From a checkpoint of a small transformer trained on Wikipedia.
Size: 9 layers, 14 heads of 32 (1 for keys and values), vocabulary 2023.
MLP neurons of a small language model. Each row is named by its layer, matrix (gate and up: input weights) and neuron, and shows model dimensions 16-143. Each number is 128 + 24 x the weight over its row's rms, rounded and kept within 0 to 255. Numbers have three digits each. A neuron's up and down rows have the sign that makes its largest values positive.
Before each neuron's rows, "fires on" lists the tokens most often at its 100 highest values on Wikipedia text that the model never trained on.

fires on: " sign", " rel", " bel", " result", " rem", " str"
L2.gate198:177107167186099138151127128131156108137105090166132106164133150114075104095140121142107158144110171149124138142096152083093118109137085131104079124142112108106141128133136070117147114116146128126144114108137150127110128146117159171156141139138105096115112129126122120155147141092133144201111160111133112132143102156151126153159167149082125103126111114102100091109135139148124143094143
L2.up198:184107187150109130117131153103149086111125132134123154189126119097081115119136131142126153116160175135136115133125138112106127117148090125117113096092133142153116122143122138140134072109159141125134124101160159134165132152130201136154128142122114110114109125131101105133154160125175139133155158149154147144142086141129141162132129175098101138128113105117138130112103154145107108120124

fires on: " is", " and", " d", ",", " was"
L3.gate364:118151123140166097149112154114113132102122120113113134109130134078164157135147134136173152118141114147151079166124094096114148139142099138130119120133097151106158149131140108118160122107184094126133118100159094114147089121106137132156131096119140143150105111100182138125131082108128099113182118147111120141093128093130089164166148185121154173158098147160128134095086139132164153120133
L3.up364:157148136104140108169120134117073159092111121112112167142137114112114159153112158104182136079140128129141076121129107129099117162167119086141143118147112143127133114147156116107133113119125150140117103132134079101139126151123109116158176134135138124181132123099116123124124099110155142115196128133094119102084096107128091131140119135107170162181089175144139116100149122088145145095142

fires on: " stud", " died", " age", "icip", " ev", "ulation"
L3.gate247:151128174145118144123089100152121112109113130135128147084068179116123138119105091123170124121124092167138123097095117130153155172148084156138109128134136154107151124146153131098117115144142107146127100164143110174134123117098134102145148158169116136150107150141144156150101105121127141091123156148135148097128088153149130131119116173112145155151133129174137116099125144081106146116152
L3.up247:140096134125121147108170138106122099140132108097156158162168117133150136119119112084102163137082113137172144148129145174121111119084129137144089097117140149152146160145091184137106124107100134113156132134120131129144105148124111115121101130125121138140123116180157117144143119106141143146167095106113145192142187114108134133133131152162143123108084135054096167122141112142144135101087

fires on: " v"
L2.gate215:165122120127113138116111156099079118163155110120109126123110113129154142096150132146139088120109162160131097095125176171100144116118137158104074107177117124145125119139190131115135135112100128110101106111104104145113154096114164110173114135098168159117063079139112141165106147126147118087130129101137098117120112153139152096113169113173130081128110152112102125138101155149099121136136
L2.up215:119123104155093129119129132125151099125138100112110092109123129121125128093108064154102094124100160184138105086103164133107138146079133126124089114131128127121154089109186132134122129155101141065120216108100115127087124134082124116120118107122135132181084140126108130119137160117097127105102085110104121091153094131162184108141120133106131134184118165126115121163130122176126156173110

fires on: " bec", " bel", " ab", " Ab", " Jos", " name"
L2.gate96:153094168161125122130177137082140163094115143131105093202134129108093103139129151106101149136130130131102118151166151111121140088149125176138127128095081149104094144100152128126128150115136074128133092102109150138096153135102131097134115107164130161099094105151120157125125110135109162163144099124105140191098098114193119157131150156131104118141104138108107168118104156100102120166102
L2.up96:151077135148155127111107120100120105130128108103103094153145106128107150094073153130107126151103155152147114079132109103105115140134121135130109072119140123141144149112115140116133077132151119134116097108069168134118157143176072082133118119169144142143143155132090152132126151107106121143177138156101122139165120120165142128109143137171113179109143118125113130156128112103070133129107

fires on: "et", "att", "ft", "int", " ret", "ett"
L2.gate274:159112114116113089217111114166136125135133162143143166098111107150094087118124115151131148111153158145149170106096098115135121145128158110130088109118136077119128107140142134143155158128136127159157133104113145128077126106138147116132134116159156143111111151094162103137124089145159170164102136126135127147109096134152123131132117093129136133144147136118093183105114124094164105134103
L2.up274:148162142188141102125105136152161154113097111108121121062124133126106110126107112101171146126144117130138120104118135066149192155166119133147060121137131129135132114127144129139102100142106130143150176118140128115116134112121128125109145117140174137134119122131125117106131074095102144120133150129147135119156101127157120120149140113124149159147162121124129137102147164109161143144120

fires on: "I", "ulation"
L2.gate179:163113173147137132102124102107125089149115130160111132118177182113083153097103077161087130170125116154135130088113125127149129136134120174149084112160153104104177148118119141103119083126160116153097159092123086127142139134092110111114104121161125192087121126199139144128133137103165129134094118130125145147098112128109095159112148136092150158137113111124100166115134109104122156162085
L2.up179:073119155104085117121121122140094115137114196130123133119124141117110112122136111132065143127163099176142147157145150152108106119133103172136128136104143121109132136142129144160106112098117109115131100105133134129094142191152108148152102135123108157134134166136153089125115117146126104106116110145154142130131122112089177134152125129163131140168126114136098150118158130131105137170114

fires on: "ely", "ont", " att", " const", "und", " inst"
L3.gate222:099130142164093113118103118127120130149104098143139151100078127125130101093138126119110186142114137134123139118076130122172142069122109139125121148116112174122115098117138134133089127137123126131150150094131135117161123153116068149130148118128103143118094142151130096143123154125121124149163103090113104152035151093153162168081170099162114175124126142130116086109109174158132154133128
L3.up222:088116128122123131124122123086148113125125137179101131133114112143156100109106138143112174127104119155125159107075130130118129118095149092117132098077121155121131141131150118156116100139093187166116089115133157133098098077136136115082134121124125105087117136148125099128103155140133115136144136131120114172051125115146131181051134162122106138103115153138123146124116111139112135114140

fires on: "ill", "ick", " gu", "ll", " fin"
L3.gate188:144088144150095111142112134174142102133127130125166140118131151145136125107112124122149148135058076172118120140110088104137142131149166102092089148141143129097129127123145130120125100147057098142115101090127126145115105114098128169133145151114120139145157121130066118152137069122142132160153151120146125123147156194133139097096132190138154120135132169138140132138129123136140122136150
L3.up188:134131149122136130128128133149128120110113097076135131118110121142171155091102104124166135116108168137139137160088107098112104151134160107116118136146119126101121103137136147145147128142109117157103100140166104099169104126123136124093158116117169114170143145127098121050158141131097131093157095119101145117135141165133145162142135129140176162147146161141110057130130151084112166116175

fires on: "'", " Mc", " Europe", "ech", "’", " deb"
L2.gate427:118112143107135099145124109140136125143170150102156085142168120144100176106141094125157130077146165137125161181149102117115142144070115089113104153108126072079123123140147157128124145104144097149146070122113159120136129135128089161144137069162168139144114141129122126117134098108139115115124133143122101143135135103142139179198129126131133092145108103111127154083080143108091119156127
L2.up427:155113121116118029158102110137149089160116153112155112123158159136095141101123108107096154098113151148111155116142130141118128150102119105091104175163129154082139137138112185150115141134118129132146108128146136106134131172125131164088108108181151126158089156144147158123111133124158117135131131098085107167142061094127150132113114125120117107187119152106133115126107129144116110144128

fires on: " p", " se", " v"
L2.gate285:147139109169113126093147140124132110129141094175108126142099116122130079119109159134123146161171105143123102120143163150091137134098114145125088076071129158133129116113126111137139161108146106126169164148110110169135079162111174125133117169138117145118153103120115108173121154124138099179115112136175122129147107149124107120109137155173105108121091077085122134122176137170156111131087
L2.up285:168140120103141121135172133118144080172160113142128101117141112148117150118152141145113075138177077122132125128133069107123140170118146129109126099127136083145139151138144140137174142124140088119106102097131128110116143121135135128106095124086112142138118135101100131146121118145146101098120149147123144088145092102169097119149166106160136128160150128084160085176119122132121116123126

fires on: "st", "the", "est", "oth", "nd"
L2.gate218:123131118119119148137096159084107130164121124153154180125132106134118153094135107144066122128131131160129152139159146116138078116151116158115097148133125059124174097101131151117125146160104118119114150079114116098127127161148101099135126102106157158102109153123143089108111130135122118095121138118135136160111095145123118154149172159134097137105136154191085146124082141118123131113161
L2.up218:112113117111142085137109158192097096130116136163165124132147122133151133162120156115102138117123141108138107077133082133137137133129114122113083137126127134087128097128149179139135122102106128185140139131111099143127073134123132082121140148094168111112163121129116144120107157126165120121132148133111133121148193175131090131082110111112124087110171098127165111136094152152161133124145

fires on: " house", " only", " inst", " there", " const", " age"
L2.gate442:112131141142124103104103113157109163136145135168136126091103176112130153131123076135123153176105142159125146153139120137172126113146101101151078165139148158105125075111102164081118128114113131133150143114124134146139123126090077169155107105153168183141117090127161134141166132124117116159138158130144117145154135127147093136107180135137127092140154114131121101099091164118142130116112
L2.up442:137112134187126114107122127141140069139071114155107111109110136138130166094122098159114126130115132176161121166090116121162110127158095156123111151136124144093147118128146122135122119138182086130099099138161126118150129131142065148150148134117113126145138159122135158160143112096089102133142129111162134146102115144118104153134151132077094118145143122164109161127122123129122142123119

fires on: " Ab", " ab", " And", "emb", " Bel"
L2.gate297:101147135117127113125139153124086136107146134129144136123124111151123136121117166120124137113103112176120098122138124103092118124122146144124106130140120126062117141137147139157159092130141094183122093141121137111109112131135114082159157107157144180111138134145126139091166117128120151127121142099107151158099136136104133124133133190117109150145049086092095145117098134093117150092118
L2.up297:109149126114112139075125132106150133106131181150169091098154106100128092165083130148095139128076174131108100160158143119143140088127106127153142158148134128096142137136140165108106088127133152132094135141109146131136177130088114133127129138145119083115191137150145128129114098088116119127103126130121153133130160147128156131135162155079131127127098108132116209112159071162074129136110

fires on: "use", " art", " Art", "ins", " cons"
L2.gate216:166151080120156117144115117158179114113145118161119113163154159121133167114108117132126144134133091123138115114146117141131189133065119141130106120127115080155143122160138114111112114092106116150116149093097147107125119131110145143071070118103133141156120090126098119139150156095051111132141132110137144090148162170134145162161131120123129125100146162100149110102098103155149167172128
L2.up216:150158061138141098138141147148149125094107137140090078113176123111138120115125081105129179181120124133107115112159165115118172134092128164125144152127103151149119078155161092142146148116122098164125183140089135109142145169130137173111143126115114088158101118135118131163112153117112132140136145115077114142113124153140136149141125096129106130088146154067164128108126162178114157141132

fires on: " trans", " gr", " par", " re", " Par", " soc"
L2.gate361:136149123143152161125127157095138156131142132152158126138152123112103090113133082078114120100102128125108136107136113159102129131109160119146110115170155109161128123128117129117090099090085126095136128091119108137123147122151083115178107147159088133175157069133121081141157141123123138129143106133133104130109126137173169186141178152174078113113128172098101123131109123156080117145131
L2.up361:169105114123140090138162121159130160125142147169171160134102118156142146152114151150140114151093135111123089110132111117118129143114179083121113085128133129142114145156115117126100120152083173136156126141101144143116095157150142102092163119131129141143153141157079105152174141085149151139141165114162090114156132159141165119104131117130119059133103142107133128102123176124142077127123

fires on: "anc", " record", "duc", " mov", " produc"
L2.gate356:116126148130188129113126142147101119137066101167169139098146097150152106129087147117122125124127116126143132141092170073130123126193145119098142147121134140143120098130125120127116150112096099120172137099100110108129097124122117131120175113105123126109146140122124097099138115120096121109142127094143186149153164117134135151133135143141140146115110111162116174059156142096099127121152
L2.up356:130144128136109168158100134116181172078089147148103121126151130127113117132085066111110164121141165111089145121109082090148145117108133070120121121175145113160140144105095119108154116154147150166109130161103104125102124024136128158111161108102130122161075129120144138120123125103139133090110172145126122129081108138144128151136143089120125152117145159121138112134109154101123166132161

fires on: " k", " gu", " sing"
L2.gate240:101144130082173129073131128153109078173118089153153133120120083148141134146094140109165124144101140163121123171115106076126126150125138103118099152108145163146118099091142113119145140084080098111118149140105141085140092130131089159124120108139104125120144123122118079134122130124114120129165133096145124135146156109159155129144167115144148123104150102123130157115127117156126137148161
L2.up240:175109145134110107131112112151107107132125116130151125113114113147098124116128151128097165103106157136131117166106107121121113110139149103138135171118139148165084100043128119135132079110136109161158122169095128161117126127122134133120190069170144155168121103143099150126148127118097112157115149121101124145146138110116086121131125102137094150112131121138122107139152161159148124139143

fires on: "ful", " early", "ified", " new", "ious"
L2.gate440:118127084152152097117160184125139104128133100101110140128151144119125122127153122116157121132098165138133129145127131134106081151150129101133144139085166126150071117115108132120128103097085151101119106141080169119139105104105108134176162145157123135124107082127127113115143129140105162106172146106154053145127135131167120124109115113202185146104106113134123168127137166128164148134123
L2.up440:123149120162118030123102171145103126203134137138124150123156152140159144102095125144165118108112128148144098147108092156130145177140143102117087117112197113128196111094128147105154078156091123141146103127130122114130093132141119160086127145130135131184135130145132132082133101087130131115140184119146116124161136127138141155104133114150097155124113140133113140105141134132141124135139

fires on: " sup", " ext", " acc", " am", " cent"
L3.gate211:115162135143080114123099167153160104129128093153103111134117121105087161149109194104143143153109130170093152108166111113100126134136107160136135102111164165147137108100161140102140150118098113124151182104068168134074112115123123151159171135089146143120104103108147095163086104110106140146106152148134130156129110126152147120105157130125123096113110097076143115128088138132104140114108
L3.up211:085107133116142124141113121142129086140163121181165182125151120139143146120162136098131164181147155147141091086117129127105093110177103178115103100124185157132125105143150137130101109123082199148131152114120132163090138158123139088124144147101143106108118120132101098099121163112125114148119174127118082115136119084116121152111130125111104110113137087123089130137073129071153120138092

fires on: " Mc", " tr", " Rober", " deb", " Sch"
L2.gate355:130136147139109058127148171149124147136116111103162140162157158138130100128116132092168111111080178148098137128113103106100117118128145089164127152159150110064119112147162151115113126132119090115102118131144103105086092125128108169139155135143119120165130137159135140103107111106141145134134123142121097125110104109128112138124100101134156122119083079130066112075139133131118133125147
L2.up355:104141145148116103116139134151163132142129135086143118159095147116123100120136141156112130130129169108105160138162148143130126114076103144176148159087088131113102114145093105131130098124148094143162147116106148176138105171100120193179137062137150142112101135153116131142146092114121139142066097137125137124177139126152120140110139160121101108124139110092142110119098135145121148131144

fires on: ")", "\"", "}"
L3.gate90:159099174109140122133160128112063144135121153153101146143117131112111143099120116131146166160120170103164134161121137110103101109172141131124125147114114103114124140128133100141122118100093173139151137126147069093172131161120170130166118130137161127118084107116100131177155151151149076133144111107130128088111154135118123133099136160174166147154100154150159132115109169130099156057149
L3.up90:108115128110134160115152137163112163136160200111173134136121157079130147131128108159116092118116146125163117157112111162154098132121184177109158129080081111093108130081124094128134079122107104117132155118149127134129154153128123110118105095105127129162105130141114121135086101157137094161137120108109170074098143092178121119153113104147143153152131100104132071117091126168111139120113

fires on: " A", " I", "ie", "very"
L2.gate351:132154140133121095114141162104085140155071119099103144119126119118132165127141121097118088168181166128099150103173137098091131113169078148117130144139126185122140133128164134160104105118126090111120167118104142134150190139141087150161151127140086144154111153158136138107132109140128137124147106125103105153124093095120107129125126182114158133135113122111138115125083106138126151152094
L2.up351:154120144128114088133129152083111131168109111119111119159121123121147148133163095147146103148134148172122153099166143119128103156130082137135095095134135171139194136161136147163087117154117091094146134096113143114158126156111122173147152120134086125147136143168128144100111112103101100139149149125098115128108085126147125123132139152113154170165115165119108127111078116156125117135154

fires on: " s", " =", ")", " tr"
L3.gate235:138099136098118109113132150138121146111169134137129107115161105088117101156111121118137089119093165144141099102187117118135145127135171144160113145149107063107157142130147130117099122113118107103138103143117170080129133131096151115139137129176128132074140097140103144120089128121143133145126132169118157145150089115182099144130104187109077148154118124117160115097125132139117156072072
L3.up235:148103140100147145143168113104135119109112136117150141123119146124170141108104134095171150094186159112160111159111108140115121131120098156130146111105081114154101128082146117161120079111120103116119139116183136164143112194135112121119099120125142143120121127117115121109129123131079117098097142110130123125157125062189085120145142140153171105130162174114143095143140162117098123122121

fires on: "pl", " l", " elect", " met"
L2.gate84:126137139094087104147125145123076133098126121142104127150111114115181158140107133150163110091140143113136145169126108156116150162122105137105167112089097149086128113133140117132149102088136136157175087093129164147138105153159131115116145087137150107120093152104142110106070122132109120131146109125064123138142136126146136124130134129117135130153146095108172163147131085116132163133129
L2.up84:170126121132133141121121117103115139107148143172078151168127092076131109158105117139135137123138120121139119168136142136109153134124116138117131110116134139175125127113132094121138134108113163122126116160131138135157143139096159102150174145157124159103136069142124110099118155115117124130144138111123128164145113131154113107090139145141117119130092125071155157101187158095084151142121

fires on: " Rec", " tra", " sim", " Res", " rec", " occ"
L2.gate254:157141115125120133089151151139160116136140164131135088104117123126127081139122142104172098093108127150100134179161158142107172150101137131188123113122125105132109101096136170148162130124146122136105078140084114176122133122092130143121107145157109151111118119110118120147146087158106095144183113115162149139131143127148119166137117134183102091088158091127135081156131106175124130118127
L2.up254:108107120125113100142136103143131150093108133108148073142144093132131157166117148121163127116117147108156128121138165123100108118102092135152163186162114102091108153165127115125091121147091121162118099170120120141132135098118134155131187118141163130138141131127073128127147149140157174104134114141154094136147141109142138072090099106146153084114120110109114128119153130109125152064124

fires on: "."
L3.gate78:128112144112149086172129122159087111138103176119197141158133120115109148119141136135132119128136139071108157152109138115153124092092082110112139175121141087127154106139127099130130117120150132148151104152165095118144111155162120103129128100112162131157126141136147120079140082113148103122107143077146144094122093076135140100124115093119142119146123142147100136112150104108149136156148
L3.up78:113112129127135089149149119090127132102103108107111153169145154127152139096082116083166102145115162131118109126113112066117120104139149080128112124103113129143146139105134116076096131132108170162113131207112106102137094134107160135134143124115097093117096102111108132161145119094138122138129176149145108151144096145134137113106152126155187116110115173073162138176126192100102163134113

fires on: " played", " go", " kn", " appear", " vill"
L2.gate422:124146127121113101078103121137124141137111124145151123107133160103142128146112164127154090125149147161129135151103139102134168124150091172181106112081144100104121092108138117119096086109132142094146121158142149107135141101108114168140129114133176139123119095136136149142115109099082156136144156140172135115154134201175120153111159166181151138126110099130124151111110133103173175149111
L2.up422:103158176102108141074146121127174134113090078107166139139123148123150160164101165095124098114119164138122157112117123087122150152091103128148129153089133105103123115101138161135148129133121129127162142117185141097100116122091090147136130103081127110128151126126081147095159117140129135094142165159122142085123156145160152099146115139146141128126122129105133115141121131127093150113114

fires on: " ag", " back", " return", " down", " Ag", " Val"
L2.gate39:119139155171132125158118110154094169073140160165164106134103144122126151173134097143151120073161119125103144147100141161146165172090122133148119114097116108111111136142145128130139090105161148105135170129118151146138082092110062140099111079114160146120123100127131119100148084170148130095112128144147142135129100121159148132100170112137114120162097146127153142097086137130149125134184
L2.up39:118073146141143159152141117106075121130092139134117154117122136142132125179114115074118150127119163121114145114113145091144106125096150106127140143105183171106150177139097146119102151114093086106105142111160133125098143112120145141135123103157124139112109116171126133135144168144174120131105132141177113147114105118083137130077134102100072156132107149139116153111133171150140111121087

fires on: ":", " is", ",", "-"
L3.gate12:103145128177167109138157165112128148118109111120143119140136136148126205103149122138135132138098102157162115122132137134141103127105165116149108160135110111115139142151123105123119133114126128089136113131127161133103146123122141092116110100151149122156099155140125114133146086106159137182149098105138132114161114136136112135150154140133129085136126132137091145089085102115164108118137
L3.up12:151162131115166151142137121113129111130112117117167134144146116137116191108157129128112161104118080153161109149110128147132118140131155110138118112136145112127164121152115114100094098112123110141138106102116132139115095167143119098112153097121105095164135125127116127101164095115164136158145122098136148119138128102127108132162156160111123135085122152125069171094101110102127098169162

fires on: " ag", " Sc", "com", " off", " Ag", " for"
L3.gate253:163099122136161109106142156105109122128156140151127121160120137164093113120106134099122097061176129110151130139139143134132136164121100085117130124103136094106161118156129131127143087134125160079130154123139093158103151142115124104137087124169138121121113133145124118132164164126140153109120136133128108132126078137089133119176131128152171170129120153152155145153095113145099135155118
L3.up253:148112112133103144137118116143107117125114122139146124149106130135144156182120123140168149126176182104126155099109119119106127140126112171133119053122110168161152158156107170118052166092109134109152145162133116147153104088121120134131106135103146105135127132115131128156121155097150099063135142183120120147137116151106130150101104125073122134116094124117150146089156138140157132135116

fires on: " me", " occ", " ex", "==", " ev", " stat"
L2.gate295:176108110137109086143182141123163117124158125129123170125088133143070108148092121117154148141130078134133113122122122120119169139101128084124117123132130156106135111129117091183116176149129102130143140123102111120100122131096125159107116115147093095144072129152134117158120153158111158149146135143134123130092155153151117100149113135137161143153123122127137159128094135134148117085076
L2.up295:149100135100111148117133124110135141089125134157151134174140141119118140132171107174150135121159149124150153137109134128162147112073121115131104152117139077139116133146118075119127144132154102097156113151125145117092133129138112129159113098163147117136078088099135137179113111095145107160133143121174121142127132189152130149118122127146149091103131139134118107089111187156154177116105

fires on: ",", " before", " who", "hen", " they"
L3.gate335:112142101126119137184117139139144150137094154128142124097122120085151094124097137079124080108068125167091121102139112127121121118128142121139122137157127081113127169142111158094142184147146125112115087094113115122133117083159099138114155132184120114111171128137164131122105105115104180132108135083137149125125159123118150141154124152147147126174128148129073114116146153110155100135165
L3.up335:111087125178111163101124129152157154133141141150128118079123160100125125130093124146089144113096166159119148077107127125156143147105155102135106132142146133089145114125109146117095144145094105140148164117108167170092141122157174081169101124149092144091146097144165148158115157155110124114108124102131131112130122107134133143100140102117075109138114154111139122121122184152155132107126

fires on: "up", " stud", " Char", "iter", " Thom"
L2.gate109:126126132125095174166127122137135103102142151120148163152107109162146090139122098096111138106102122159110119079139162139080156122113126102110136159147083166095128145148181099120133092090088099103146140146108143123128115122166086133138124106127126140129109103152157087172117066123135118167131143130141144174157129124139146085108136175129127117090127098118131104143088116167127120118153
L2.up109:127120130119109175119120066141129122108184158136111136119129098121135115141136105108125177123136116134103142137145132143081176097160152163109096147133097154082128157148149150126137121116103139148100068125102140111092123114151113113132124121084124131115127117099158118183156075127132081154150131141129119203117115128121150142145132145134102120132154115087141114147089128178100140126117

fires on: "et"
L2.gate132:136126128116157134167109110138094151136152104089143146137150139144107111072130169118082100093116115155165144114092123147131152117147121151127148087131158138170118129133090155145080137099144162142142115094120117184149163125153143085156120132155160129167112097097125145129155150158081132092133123117120130146142085125146127166173106124119101153101147132145098103118102117101152121181120
L2.up132:076128131142145157078115108116102127131092163127110110089183154107128092159126134130146133124197159134104164129093078098166137185118097164165127099100116101120129096120119140113162107121137116161134134148145088132110124073103125111110179127139135155118133121137148138124121148125166110141085133163126075094141133120103131124166112076114139113110149098096144114135159123106170137129122

fires on: " l", " arr", "urn", " g", " deb", " v"
L2.gate53:116119135100072146145109156135091097138109107155110110131131143158169113110079156117130142125113116160111109116087151134129140143116116111106103111114130121126152133153079116132132134128137090104141153048088095153089107119156132140167149152122120125063139130159088088126122137110167153142123143114146133115159117123147128127102176155117125128112113136119098118133124153128096132185137
L2.up53:134117134142120145116135147099103095159126114155095099154141127162112117147128121134114163128142115136135142136123150101090163139104128123114113094087154120150133149179107118143136116134153096117147118137119113132125107166177160118070135135147150129117127141185090093116142135140117111150153090127140105154172093114155166120112126169105127167135105113081098124133143148162120129159130

fires on: " music", " art", "==", " medal", " Art", " =="
L2.gate195:141144072128111110127118131146119175124117100145090108153146148132147159120135104095129118193144148143129172166164087114166155135116185141140143146112129107157108134129161101110115143092086121098114131126111134119146115142138132148097124091126163155140098121125169111155109114112105109131147147151140069132130114105196146089104140162167139094119145125153114139110120145160126164105079
L2.up195:147113140091129106105152142144132150108147158140085112159121171145113072088153095143108133104118133107166108117153129124148180123117117095120155101129126097106116111126142136128128131106166122155145100104081151171139140150123138126085094137125151142159117145148132116136113128130086093153130125163110131076160107144096109178227130136146111085076117159144122120141132108188128162189095

fires on: " l"
L2.gate110:140133128107070109112163124129096103148121093127092101141117113138163116111085148111160081172128141176123101150122076087147121122119139124160140131074086108112093153157133113138162129107079090119125111079147130142127099155148095131115127139159128115122123135111132129103097136095096123146183146107140122145150122088134154090142143148178160117130115149135131126152162091114128180081123
L2.up110:160121128094114096146131154076103142128173117099112114109117138117152119151114127116170115103163104146124106167123139147147131150142096096123136132117131140124151127131137099134164134126152089128121113121128098091147116126120120139147168149146149140120116155133120113111135073123129123088109138133151171165128110135160096149100152096143122101121120145148167091123090136107053121119122

fires on: " an", "pl", " is", " was", " the", " com"
L3.gate314:092169135142149162103151125116120123114140123154107106080134111110161145130147113141115115127158143096108135149064116152121100138106171171138173133080131102088127146121104136103167103106155106136129113066141081114109111129160141142120143111120135107098160141156130122134151173127161093136099100112140168127158158162104103130127144093142112148110129131111144147124096118158133092110132
L3.up314:220117137147132107151160123146123149147096130129150148133076143119121097088103128124115142174126093129112142117163139098147167122112090153128112143123153126144118165144094124122099141109136117121153105195142148129105150162102083107131147142146145149128108132178144125137121145125101092096144128115128099127174159123097151160107157131084165114151077122128103120101156167131162168145118

fires on: "t", "pt", " organ", " ass", " event", " bet"
L3.gate1:113146147133132163109113125136163107088144116128090137121103122092162116165146113116140161121155131112099151115136165113126179120115089112140137122166134123134106132105124094112093131121099146147126136161123183168101115118112132141157112126103109126118125087124167124110129124148137106128149162125116085109126140135135185080113148104137073087118113136148113104150132154146158163050100
L3.up1:111159106095137173107108127113142167107101147088098156114079124130103129151093129161133150090143133046125136127126138140138130143078159128111169109139132131184094146095098118140154130137143116138120183137093131123138122140101152096130132103118149153132151141115123143130154169173164115122095115146118133092125120156106129140150110081107108150170125138093138094111114163106136125145112

fires on: "ri", " De", " single", "ched", " bro"
L2.gate224:109141114105084109081117164119115149129119146111137099161162138128148160130091142103158124105138129162130131146175141097124126149100130161128152173167119116157121138165156140132135123136130146116123109091141136128133097144148141153130160128130162115134139120117124117105131133132132153105184121087134104109157102129133195126125132122124157165113123118134171095140148111130113175100156
L2.up224:146126139129102083097126160095132162179088113147111082144170123118150131113114126115129150152151120139088157139162178088141117105137136106113156174157145131110185155174129142131140135149130095113141145096151109111112121175155132149089169125116136081110137157144180133112103153149123135111117120109151133115156119138094150124144127143104135142139077142141084094142156135167093140143103

fires on: " •", " km", "°", " −", "27", "iam"
L3.gate110:141110125134135120134111107163124127124159177111147143196149162099138142175159073135090161128119111120148111120151166166132113135096114170100140117106129145130165163147087107110089094147101106083117102098126144120154189162153097126121083114113111136135127110110130145108117100100187132149072133075128125120140101075143108161152153138147138141151146165149083173154105117084117115143100
L3.up110:053156129124096133125170112123163158123140158097145131145099159103122124127117126188121094102094099131111136161129108113124114131131147148142147137135121126114105165155145125122148129145127140101118149077138105141103190097131102151176077100101116144124155099148123169134114112100154124124069122130134155141093121154132150107100138122146111107147126107121168127160152144131099112156063

fires on: "ough", " p", " where", " but", " when"
L3.gate165:065142112165114123114114108137115141154137107128112128107090137092131148144137128146155141164123117195083157132153145146080123123138155093134157116153156156101137120106076135130110176139160125135118118106074097090096116105108155157146155119136101127107114123121186127144143133109120149174142140108139110150103174113147135133112161113135077077111109137109096120087171144142181119130149
L3.up165:097089168101110137140136101164130125175145159137173113090134130126150134110127106086107149105150095166100190125179116127131089160124110095119123111155152123121175156173117151132142105149156116127143105091116121105163145108148111139120089125103116095154156141111151096139133095110092126113132100110157112124122137097149111129083100159154111120155124136140121131134102130148130068135139

fires on: "yl", "oph", " Par", " par", " gen", " Ph"
L2.gate166:154109117145133095119132146128105095089153145138159119129193123166138146147083096127090138139134134157148093111100073205189124109120131147137124105124104118127117131104149142132106146086143084122136102090133071113131124150138092096097135125148147119153107102121151121108122148103123136131129156128141098126084091103165131118155148137137137130122104149110109149098125144114089104132163
L2.up166:109104094088148114132108127148140150091108164118095136123098118177109099143130109128151106130091118154105142075124121136156152157092119122161137153167114124110121124136183107148129141133120143102128126128072146136173129139121116114095124109171173110151160151155143121125125125103091156141172125095077124060106156140155157152171109117102135154142148149144153141104102118161148107151145

fires on: "ip", "up", "ult", " stud", "op"
L3.gate442:123138148164110197104152131106153107123145102095065118128080116110101144116161120150105125108124098098109136125133160098080116120104125131131147106148150164115154143170140095133149104108126116121161149131111133131167145125122092159146122142115108113083088113113126153149130123145103142151076131103145140126189108166136156148144126130130105108101143104102133137169125102196104109140114
L3.up442:157137159138124145136175113125098091140125139095138094105135104138152113181145133117096119095169127133115105121151148121086126148115116168150109145136114129106143169161185138156146079125100088122137074121164120090183143163157093161178133123119125151119129137090115101120129132132091078150113140107155125129166125123153144146170112093138131127093117155135168101128092140174112108117118